config.toml
n_layer = 10
n_head = 2
n_kv_head = 2
head_dim = 128
activation = "tanh_gelu"
positions = "learned"
init_std_down = 0.00509
lr = 0.00112
weight_decay = 0.19
warmup_steps = 234
decay_fraction = 0.591
decay_shape = "sqrt"
train_tokens = 170100000
steps = 5192
dataset = "wikipedia_en"
MLP neurons of a small language model. Each row is named by its layer, matrix (down: output weights) and neuron, and shows model dimensions 128-223. Each number is 500 + 40 x the weight over its row's rms, rounded and kept within 0 to 999. Numbers have three digits each.
A block is one neuron, or neurons of one layer that tend to fire together. After each block is what it responds to, as a language model described it from the Wikipedia text at the highest values.

L6.down298:440490554444496461489500610529489527577525501469467512507523524487394529479448485458553536419530468443490545517410476552512527486476505527471490497501522521568541523479569504477464540487492479516492499423418441485473513525439498471472513425559516536498475538501513575495536540559545485558
L6.down409:463518466537476559506505444567535491525474454536470542491540479522487549488486538444474521536510511502446515376510504536465530512474450507578478449553463490494528502424532503519496506505458461493395514543532479531468567491477528507557550548495482565500395440537475566531498508527504450498
Multiword proper-name endings

L6.down27:521572557501467489428479410513513526453454472569543509501471464505516519544456542519462521538460507378425466450527467577458476560498479513464417544521569508519481464475516465453454450540526514528466442557444515532530596518474473525493563510485455526503597518533559525512513543495527496516
L6.down873:528481501494483466439455557538491517441539516545487508509457490516419591481484563464422479523495510453547496458482512500449504576526490563443523479492465453531463537485532505536512575563501479517477491465508484558507488483465518529459551558482467499550440548525509476536518576516457495498
Closing table-cell numbers

L6.down421:518467488506442499525536492469547464481489504488545518589501393485507479547488505492484521586460456496503405500527551526523498531564454498514525498505434551528512526582524502475464445512501443498446445450521505520553517509497566462458462465459541512494503514436492513522511535464477482554
L6.down466:496451514623453449485436484529510453460456471493510476564504403545530545513493474505551562510482508484505469448575415511406562562492486521537570463480464536549509507520513458478520530523520447514508485502514556544559537513531484547541508518490523498382481523498496502568512526525543507506
Late-column table cells

L5.down239:545505495579454570480537524440492498547425597502585517565494555441483493469526480495521511530456438454530520496538534498310530500483537498477518463455449421474483552457514501478496495460539548526479544536486549513542473498469527456511597566494428529544480492437507485488464531437552565470
L5.down420:501536516499487479531464538512502519517490520484499486426544592500442512444519493460492462507414499540529546517524595501446503487488438481536524521537598498448516556506475443574495451528547511425419523513474512499599553567516487479545464532468506454512578426568476476463541541503472492465
L5.down567:495494518549463537447496539586461538449579503518499494445424545519524582535471535451491541549531443461448484476567495450487507576453537498578486496510475472474436476456549423530574470498548466472504559506420486518468466512492433460514534439431465512448465560514525466454471470468524498511
L5.down764:493482519522516495506577511450496516472479491486444466535468532498525509468468497497540558489550525471488482493544445494477462466521521535517466492426478493488525480470498576517443484518508510503498532533440535521516453436488466494539570482494425465481408473509431522421447492508540578482
Article after a preposition

L3.down7:473473568485597480425467523494433405528487490513514507509600453480521507556509498497506467523488455498445445422535538529534466458512506460424479494450464483580585471503519500462477512538491329485524433451463511496506482560478506470456564446489470538471457486507481543489489513541492543448
L3.down9:496456486508542513482501515497473532516471520494564431453491441470563448493482470472604484449525543549490522487470511495472464460388435481489504463498507443515415546511503489586588445516475420479549529461499475452473390511573455542522473526532494577520490497556499477505533560525537484515
L3.down53:568460480492494498506450545522448482500517510493445419478504461514539477503499547422437474590523515522553563509498473511560544480563415583465503493475484422584498524487472539514517505459454410427512534484491504465434459531495410497570535537513493500553455469536452499511512496508534553502
L3.down71:494509557569495528521547511570455513432430498454577538539481502533469572498430541488488478594524487543458518534484494431464477419529393552472509559604478465455620481487496435490479535509511585450526470474506517494461503489451445476529506462475457483415533560502485482502551488512496533465
L3.down420:508422511473520458434461513515497453556505572593474483547473421493493487508571515511480551479556470533532493507512515489459460455534514491470462477524502487551489444548414541501518478495455459497512447501486490537514492513514484586496588485508495540499466574560510458486526480488495508489
L3.down549:446451545503535509430396474532498480518449454478419493509570384472503498477519473527474490452441473485471529488514513492500470487457508528479431491485462493525485534522510518481416442534503426468497524527472501517423469526469504499497594512496495513550497512523437510419536516549438466445
L3.down670:482467516484514483528439484476392476517500480521443498480535495458488534492487460480419568497491354520458567478516443509491474459564488491462432517506576479565529487537502485557537509497474528531482445509510466444473448485502486475460573530509510532489539561482522523514586516534492509506
L3.down960:468468483455513443438527527510510492562473488517517506438503478484469514459486467535537533540471516499412549399572452499492517499509501434452459498513471508507526498498447487495499461522419532461449463485507498579489474513489499479447610553472519509448535476504493447508496551512463514418
Second piece of names

L3.down19:482455495579493492497562543496485563539542461495542487438474424542490539583525494566476546479504507515511458465472409518531467446495502447491485495527529444562511469464521487471470536444527444505504456523509416543484500523481532508412505427496454517521558480461437477465519505490472542543
L3.down49:445542461478542543514507541529440572500458498474488607441412469513556520482497550540475519465507487539552480438513542506536471477470375507443521502510416494479439495485498507518499519495526487480502500520592463538457443493546523514484554429503519402537506423437546462427478524406424512512
L3.down242:483531469413390508535513521540490561443487528502482502448437412625527467498490491504580527518533473488484418494516479483462512523417473509457467457474489497510504509500503515508498528470473499519519527437472476500504558548561428457482587547447535530493399494439448575530507449492581468513
L3.down269:500487522427430574522507525515538562533537464506503584528418481522446448483535464537547540475505546468438447499480478530527445454469503607486487522460386478572478434482449555578509510561468492526473489507490477539490537500500430472452493451515473515491555511520444596506516504537468543529
L3.down285:576486499507455498436491490489510591545536482512498547552533494520510490504526527482516473480518463486493558466462514454458542561605431497447445450511533509522464497497449444536477520540484567516458504533484471525456516518516453515558579445514489468506481524582462454472473491477482504513
L3.down378:497513519451504469479521525488475538469508495541491494509444488557493473569505574465547536520468557463493428510433436491520512493432485500505485479514476513536624400516424493556448522485567469491515550476559469559441493481550508459483535505577528498481489514503461517508516501484541492546
L3.down553:521504520459542531508492504518563512480485501528463478464509485521463458482578457517500517508482508472495509445530499516484527490484514481539591442482510548514459490554480565519548550525572402481573500459557454465410505498517515516530503570495511516593540496505494497506420539456430475460
L3.down732:472486489444500480469513489569515561495540474509506542530525516497510504518523491486577485548408483482448519461427528464443441471506488471565480435484506464524432598564463436584578566574471540450522489532530525523433525520407559494467498509470517480490517422425476518572514504492493548490
Relative and clause-opening words

L3.down119:476457532466447481530456549532524459507464491491449515480384487521377504581502481533502480591495506534458532549534489523531507550430541479482519555559471432502455543589500584487432458481511461490457457498547518571548491527540448443490564563540474555466570554538484476536423495493493488503
L3.down226:555563472441544515423425421455474501416466505519528493482466482533482484540518513524474561517466447518415464506480476434500439542452533466531561409519557523533543572506544503551501525561506484500498501502515459529492454464492511453504550486473518472489537435449534486536483512480471511488
L3.down235:497534476464482538501430457545432472504475515526527541542550496470412535579548505512501457504552412492516516489508464486458470506506472515531537538565500494528514489509620459434493518503502493513552553472516473497517411454512543510449480524489447474440502516525435519508502506526517494476
L3.down256:519491488539514485466475598511437522498433534507538482452558504550499477507509471561507463467456467509460552496454494459507548429510519488471432524521561440508594528469498432563456473536505441464475532498553585530483479555433484525491539475482525489504522462534534463505447537531526573493
L3.down407:506494502507473518424548550430478422519498426462537480529484481499488538566478452543524510414539481512506551500521526503512504483506552496452569487445545477550467542494425528491474497502476462474489468497562498558497445520482534475435542533460561483509565461559511511516477517537499521497
L3.down539:525501592483534516454531559444435442510520471489540436536504473485499518540494519526488494501494462525580453512428528546515550477572470458513493454484509501500540512464496457444442520537475534539532484539517515494526414495505528512457445558486482519606509508484391450498565504553475508448
L3.down857:474535481539525539420469562474500553487541495511510515532502555493467501433464506496515573515469475537484542470522506472466528560470502444494527546517464497505423501491508537511526508479523474573496542463499472476491546487548507440509517512420446518512530576504510574533475496480497453499
L3.down949:485526427526592499462508490449526495498476555480468572529483434524571525483503511522479532516500480533446606464520491481556512490501522513520463500446523501504465527486457480545480557543470473417528499480537495534532456511566461464502563488458525552454487550489490501490512465505477500420
Word-initial fragment tokens

L5.down114:453496486395477412493551500539552574592505446540514509473498548476537449441460511520506507549519503558458428559507479423509474498459457509585492495511511521457455450501474494538505546457500482507435538533512554576467541501487511492479530484548554448538515467514470426522537548541531518492
L5.down504:539562542535479525488539441492476475502496460554474512481559432508485532472452493405467569593480541534468512510484571556472467508503526491469472476505507522483628492440531509377482599454490486436493513534459477527546501581511436512502573489495512447527471501523520584525514466543605600487
L5.down655:481472463498575454449541521443493588543518451536519441550494539478505534486468580451463455535512491527472472485456505517485478521504474517494532424563549528503493489513434477510414560467515524501531452523560487549563495547473487521519509514457487490478518521522476483531507490477414509490
L5.down683:508495502528484492513490485510491488431506475538529487450556444506479501577502522487423586618496368531496528506498485458544522510512454486545548498562479467557497528525529494465527492464473465561516412524496517500467508515501471489451568458483452498506498416443542459488516512498523539561
Word-initial subword fragments

L6.down260:525499532505565498499477508536581464498471540500473486487538481543485510458531476431445485499491439512442532497454510534525415507559480503506458570501519499518483502453536452501467526491528562464403509576473522470480500491526511465461519533505462467511482503520489533478481487490468485467
L6.down416:539463476575438535550489517491496457477464562534502462442448441513571463483500539481514473512551438545480517516478486453543537507511462558472384480513555472578483581441482478497546513498558566504493448506468488458429495426536433510406533507529473443433502516552538477468499491587550463479
Inflectional suffix after stem

L5.down227:529551452514553446464498458552489552496563535515449489511485506465461423559488517478476434551505547540470412463406530435468514584495489498509487522484491429573547568517479491522569464528484478590549509516521488498481509459518528506438451467506494496492422496455546537517496490571554459506
L5.down275:551517439479473482467535427508501451522501498512504478457405464521480559535527521487474514482482491507516481522497450508545467527421460529562508477546411569537553521446478500465476543507400474523501483466487532497464513476495527477493542518593493445454458491413572497527469536548476525508
L5.down525:536475525496516458452577498493534509475480501486421587510506460474504498518530543462545534508470467491459467507404561483497536602484477531442476520515467437541457499505515465404483500546446519501473506501538506568505513445528483524516526528540473537476529519421509513437465531517516497544
L5.down1016:590474476490574498478564526471541546491542486489509525560464491514458546538459493511583496626546475539466477519507503513571470565472473531467499504460498562533582515468552469443493492497449531501525499453548475573564449557566474456530512492553486576447507470495490462538505487559473442487
Word-completing suffixes

L5.down340:461513473508527489521404485490488478475494456565495501545522505498433527491497516484518476528483525465499489410464439493501519524523511506485464528540473508526577479448504492536413518542485488549478490473507546507473501532385505539408490535546502499533493504515487479532517609534485423529
L5.down400:500516500503492538438490461536459493452559513512454542540541463531481537442559499580501503542476491482542523399465497500471543486545444487426510510557497513499532472510542519534474512556507481510487453506546451460457496555391526546484557472424490546573488598521551485454532573498457464500
L5.down841:563453525457487513523522497501526511643480568523483441538535467500519509518461457518506524475509527503491506525588481504496486409507533450537523481530503511519528520530446499444500484468535572482491470494482490559503457484513474561482546456458563540468454421511461463541461494453554497540
L5.down964:455514481479452508517355464546418554494504484556473550433487463509526553609525516522533530482528426533528496524422473483509511480449488535567538446507515500538531438485512515470530577488552523485484512463459452548454423502457531528471497518556516484551430541549531458533508472606531470531
Numeric table separators

L3.down26:513536495523544512438529592496447464490477483428493477510480491545510509622491453514503466445560479533519479455464461486495530492514471484418515545480513478529470528460552483462502501545496489424472542536461526557528492486542491446504496482524610480485493469553518530494528498546523518450
L3.down275:489536522521482505464478560505564486455433529538467461431516537499481487534500505433441538534541461508520430590517546558428512540516523484513457500489521460498506484472528539517540514532498542528501515442517468531396509513507448515537449493513554502466501467571474503532506506490524451488
L3.down335:483552462448472542494449441530560514452461539514511527543484472522457525509511501496476516461504485529526494543494566526528486480463538534485475518518519485556441477446534478547501482596449453509494451546422468530507550508452476489476532503533511552455463485485440575514514508502519510450
L3.down408:458511490552483533502467557431474472436483484486474490485516546480487506588566462537490496467497400544526500474506508545410554584535526449589549495421538546493489517493559467507444558510535522580423504522497495489493514478431450465530558476470515456542489473505508530537520470539552464521
L3.down456:478517485514498475464485479513494483413502515450488449494528521503511470534497521495437452497528479547518483510441477461540451513534463522459505481529490523513463501494511486426491549548559506399475467467502532552465497480565517563599517505527479505487419488605519519561518437501515553460
L3.down488:463457449503523514420566525548524466495504490479565504527504460573485476560487476562441486418488486542497532479415540465409467511447590563490462542523492542484503473537490531479490478540523514512443503508458446565520464499534492535462439479521479511456544486540561509470460542485549507412
L3.down812:456520431580474479468481502550459468454474482432496566442470560515571506549478475513526437481508467431485470472451501489505525479524466495505514453539484518520524576475515444497502505544422549435554511487531519581460541502539516479495534511474520555495519437539497574457482492547526569449
L3.down1003:509494471472547499429486532495488495496522505493476541486509450537484465564470466503466480438465502485458538494474457511500463488480592450478481492474505459489437431476553461469484531558489499468513522514445565588511503554462430451553561515425520541464441403533521550567517489555455547450
Word-final suffix pieces

L3.down67:459511501525502545503444560422483549472485507507503444449456484471519548471461512515507494491485530542544433460527444465492481524530477511463484501509506530468518487535551564504513484457489445552483569455483501543521515483456521441493547583460495519534544471460449514583536497530546485442
L3.down165:453525507479449480466528601452492484547478482480478536464410550528478562542443510535507507470483434461503467510456521520464516460537472443443458508595459502490582535454518502505490551581438497493515520528543543562569509516475493501442504469511532450481536449395537571591515485575454575448
L3.down198:474508565493470490456469508520499528494493465509503477500467519491444487457519491439521444565508552469461486506482517453422480527573414548476462421525451467485504450475555518489506493521495528488498484480481523546399522496462515468580561556515557504513464505497463526560503508487461446438
L3.down297:496516470536491430533585552462503541514567490556548538539459569586458527474507512357561536484529551510450479450469412501510476599485461492474507454503497560470535471537556504562481460488524527447534563485421490531408580509404431463502503447488485556420546537544469501517505521491535524549
L3.down343:567486529491550480537438533533510613472501466549526568492473516599430511531470513494527541491488494428517517546548461469407465510486523561446476501555527504518521417495469569499472508445506470543553541571452462546438562519481528535482560496457485543444500493507488526514503514461454542502
L3.down706:462503521481473493492501532530479531469546491560500531433523529547470567454551509561496464482511459562548484487546527442482533507500409530482464546561502529540557483518525504502492559491555537465496476493479515514504458544471519523482514514442514515532485539435527446585567494485514548506
L3.down854:574496480455475484511457471422452476514499515516481559455480500520478492480475499483542542545516399493530462516501492550553516492509476536463555490553487487497440500519593582524508461535471531485592531475530476506444462503456584549420564513534499477542518484585479432515519449487490530501
L3.down879:513498515540527514487437482501496557478548498523518596527528487475428523466443512487442419469467473464531489448495489486489491545486585546506463536525530457564470505533517565486498490506521539471504485537490525498478510496439509482558553499415441575555443494510543566568484460471477546568
Numbers at table-row ends

L3.down106:520490447475470469464499503446483573491490464518560579561433538535488498437474537542535484508386488465534510524551471455415502555520499476445560494503457548464479462492495536471452495509507446531484513552460496537423574493547537471442481556449488537502552529473514493524473487458469552430
L3.down148:457510510472541558500510521478482505466521524556490417533473496528453505448541457486536567488474566537493414422569493481385499502457518541482533522511470447483487407534539579498509501487611492544449478479517527517494506498534422469535470472485486522555523523470507524511443521440446477479
L3.down299:524495505503484503479537575522498444500491561504517515562444484491546504443498468444527569508475469493559478495514532530371463504476507514462550482446473561482431466469601513535549442570514570505502547506530522443475486500512594449476475508489466455574498523451503556575485495524476495436
L3.down559:492453551535593470508486484558530498597481537488539494528507502476493455455463500462492512542521505484515561503536513489508515375495476520544522474585471520436462513478415512500559433458524488489541522514447475546517536494454455531521501430488533495516411499553458509480423437508490493556
L3.down631:533508508440563579452524542488565487525473528526453484510433531493514532451553508435558524585498436516497563507488482427503492552508478533531516471522490504499453476498519609535508441581450524483519538494508501492510483494541577444469514488480576503508490465469484543589500479503481455448
L3.down645:542515564501500446403537540455535496505496522463523476545484452503471426440496449547524477536531465448505570498555471544471502529430582487486505526504543553453478460474507509541521538491514526531570514530544491498441541517522559564418436442519513565494506506542496501571512508464490487567
L3.down787:508522490510514513415457551525444561435526512537516474553482487506516450469463547534455517473528475467476490452533497484561503574520458516554435514518438517477531501444551459435460473514491522562469526492551487556455547541430480498516524491531454476482516490555561438517466544529444493455
L3.down862:532499484472571553519511548516502533549449503552507521508487522522495560528529566522499524581488504481426544491507406555490458491496481506516481484511425498572467487493538555527513448470522508496550465559506455473404520464459472436554539526490481431521516474490524567454474524506466526479
Articles after prepositions

L5.down56:469486569433545517464425557525452511560482482546530485520498475478463486541490528410450514509517485507450477451457519497491500541513475466521478473479542428506435522447519466546543477446529510443446496540488580471503502465537501506413492495508443469515472554559512530566537523492447404517
L5.down91:475508502506536533475458504502444424518465466557513555496533463491449542521503466542475530478548511475496445424494401483493505540467470493486430455472534446554462463516555500501515494481525486535450501463483543494467518537495500482434515511545443477480490528484490506532518578516492499518
L5.down572:470524495516457534390476470484489466519524446556518519513488516536457493508503512641462542482538487554537449501508478455570454543452498545466480455458491505530529453599530496515530544490447470508436555486468541524490458446500519468480505562496521480520542427503475437551469588538517530520
L5.down738:544532472543453552425464507414432484557548489538470536480506492520459528515476506541528577506438494508538454440385508477541514494475520605458527496555497450472471478534504523524488466535494526550496512497440497572511508492453460474477573506498538544509529550442498515525469474466510604589
Mid-word proper-noun pieces

L3.down419:445479507550498512455529461499493547454567509535476512470504532495461528383488517501523463518457583453489508493571445500515413536519411487600477513548485523444464495459438509511545507482489556525485526449525485521458563499421517514512479511469510488477449454528528527549487514493458510499
L3.down508:418451492523539491510417505435509533429560439520438534527449471500479554474502489457570569412502527484474530468501544570424456455413493519520480557525549491526502456482487514531493503490497478537524481425571517565482515488489514475478530475456492536498494494549493551478428503457410478496
L3.down525:441499454499527489543427553508581525486530451545497525491517523530450466455461524502468382527528566462540519513499460477426486434457487616483457492516461521550569460475460512529502526564508502480511482498422547561489552499437459496547586522493570508543463507508547520531467511478494574499
L3.down588:533498491524495522447535422533479553491532505481434519482454473517387472488497532422495499515492538483514554474465447463503472484516396494503501478530461461490517443471511490521512434560492465487522556486480482489411518501482508482520512486544480504557442485498492556446547477509549480478
L3.down676:451531442484413534502514448515461408516486522469401455514494489509440439473529516448566457549553521498502493414446479503470513456466443518456490508504453488530546459485536504556486412558476517497566510466477479511413467490481451477492503539529545486509450522520503561555532462556559493495
L3.down773:403482491545484483522473539516474486441498517415478463576536476467460505512522488509513542392502490480453510491494521523498494471538555533435552447475579496498488498486449503528511446472552491519520510532500504517598541490454527540496470453541456595502516522518455438499558481530479525546
L3.down885:461515516463542497531505493464590479449499497487461562474509513474477581449475467474534484486454468456441416520510535488537467521413567577545503491449495550471508465524522493465456492485464489585544497450482475467481533529488441459460523529557444462484524481485438534477402510532498549541
L3.down924:501496522615537513528415540511492523468522556463510512457522425491512511551518499432536499555486499500513427479523521503422473521446553537507522520540467494437557436503485410531517455448463497511542631492467558491506500480420460563524476506518535498475479470456537491539494468485450531603
Inside proper names

L6.down317:549503491504452491536550430558528420446469543523515560553514460445484490504489485510455519493580432503540474518560535522433484503512408487504518508533489529565558520462485410503499540530493463510518482536551489551496489498485434520483569554495586583478504476434537475572473509458503487516
L6.down371:388446458541481570464531490565506423559539476567473540499476439526467587481533522533529562537566465499534510434501485472471468487503500545477556401505457537523525490512534507544488438533448459463475539492526504514498558466478456536489523508516512410520542479540459470555485543491502414565
Table cell starts

L5.down422:517518448512498554491375486529511480460509485537439484542551483593454536568552518487466482555518443435505526463499431483499455542475490539528449507518515494556581407447532504503445547499515463513459506474489525514443555574447475486479543545484491487459465577549464493530547528557548512547
L5.down483:516507482527440508475474484475457453510520521622477512510573458491474497533524501596533520566474486401547512431506483510514542515557439545525464464576466461483558511479497520500506480508503487498458508532495489494517494525451551532476570506525524527545493534499542503529496581499408493547
L5.down857:573449445534494485486490467482483450504494482524451521516533493573465536480544509544549537567528450474565509487470390513507439543500468532504405505588475541521590453440564485480414512530424482495437524483484480510466549537447424497498547554516525462435472556445405486533504519516512486553
L5.down933:474464464566461515509460540486485470444494485529441520556494423493463535533544505507510479537583444484520470474548457494475452557478510540552498504496461538524556443494482456488487521507507440529469474488561513554475485515519337456544525489463552448322477519495459494505523500537595519535
Last table cell

L3.down125:411537466525473472496480516483480499487446468519480518560444517502560518482512532478488531541458504519494492506513540528470518490504461554512496552570501539526558550533425540532512448557522440479473438502528535519493538503460496476527473529446537453501572501510459455540536558496445546538
L3.down149:457518548539563530531493474511418502474514386546541518495426537466473577505518470522482503534564552481424538485556495476557442544495446549501460554577480459495610501485453540518440491570497503422502498521517538503422538520471518543532516521429544452472459573547550526512512508535451515456
L3.down164:463539460474528495470492490544495556489518421536554487504454548550463567390531480516498493538493532522437533529484543532507443621483452554495514523540476511500496524479529542485480551500474457470492454506447503537457529501519520587502519548492457480507490515502608514448458503544409474418
L3.down199:410524509519497481478458584472483455504525496483482482542426543456468549448596497543493547520413555515524438493521545529484472522526532470465547529479542561527613469520486479490482543534540405544560404502487510485549571458513467538510454426491479493565525535458453528513448486508428534442
L3.down540:384487465603565530511407511549483520528442378537559464534442474474486577519441467523492541562512541581437560521497530438519508461497459505459505578578452562520526452494449468500511464503545485461432465472502534532479499511495471454543477509446475499482519555438467467466511513512494477501
L3.down595:469436467501523512515496481519537530458492495501562535518489472506512536469483526519533506530442523498437543549638518467430507558538471485509553495525497502490464514517427535499495553431525444519506466453493482537456569482472464495512585563463504538339531555434575553505483507502438490509
L3.down663:483527463555503487496506501515467568502476486537566539528477528491524581448455453522525566559463566569502509572565512455525480500512525473511523488553496557475484508526481495550485551509540462532486450489436537540454527499453483482475531573461499404403557538449503522551444503514450508482
L3.down777:417489440450564498555491564503497539479442499530533484588477484526511536424453529514501517512404558558472450578552494463346529542521495526421526530460475508494510519543508629510504514458580496516466447515504504541503515489481472483445566550427481524553518538494495491502476526487470480468
Table cell separators

L5.down407:478529483550469520458472505522420505439432502551452500511517447435545502544450453488494511523569516520502543446485509540526543503474533526482511499522568474487492436529518490583522467524408510519409456459422558478542458452465461509520461497457523484457506547596508524447572524426482435514
L5.down542:525557524495500539452420493507478461439496486520468457518452450522495530446509530503545505486495559481497413401478430498523517549412464507496494501446545499542484412471537572484549459513530512543496465512428461503430495526460527528524450474538545484502564493594556519495487529514492488558
L5.down968:507480473566497472433472497469475551538514563559431517516521518469488548478536515486514479572474514437490525470465438507553472481582449511562496492456496459491482443543525502520474552440529487555497501556472571452515532584417495461428546489499485531471468567518532511462525579545546473484
L5.down1004:477536573533469561465455513519483513401479492531446521506509488564445502501520452574565515436506495542452446456489473543477581505473536490494506539537553515529550520481591479548513475481490527585454489454461522494513545468405437553433505487491450529517484533593551454584581532448437399573
Token after codes/acronyms

L5.down174:499436464500528515445509542459513502593492535510456550469477473490553492473484501517525522475452519495546503538502531496519479504487473534398500515514486524466452562465466515433457529453469534427521542462506462542448442517566485504551464491549488512504397563578621477506510550529432430454
L5.down187:571450469512500478525567464499530524474546427492471552483501528503446587476559496569506502566506478433508492462461504545455497487486506491492457510463512441543487517498460495607521504479489501489503471506515519423533488493517540509417511453425492603545501422485478435484509570554457480513
L5.down250:456513479512521603503487482499535493443471499553515572501538429558459507509479543482475523558549498473519493543451474524473468537574415512508478573531516431532426523448521505499456474487490538483486542495454496507559449562486554494477549466495471555541488517507463531592483448517472492530
L5.down294:499461469563505541467494503538501467438555515487536428452548516447502472587513487500454458470505460520495457458493475462450464456422528499457503516486434452503501497494555564536536529444504505515524500476567514593478464474531469541486490477477512578473479452555496504514483517443566514539
Word-initial fragment pieces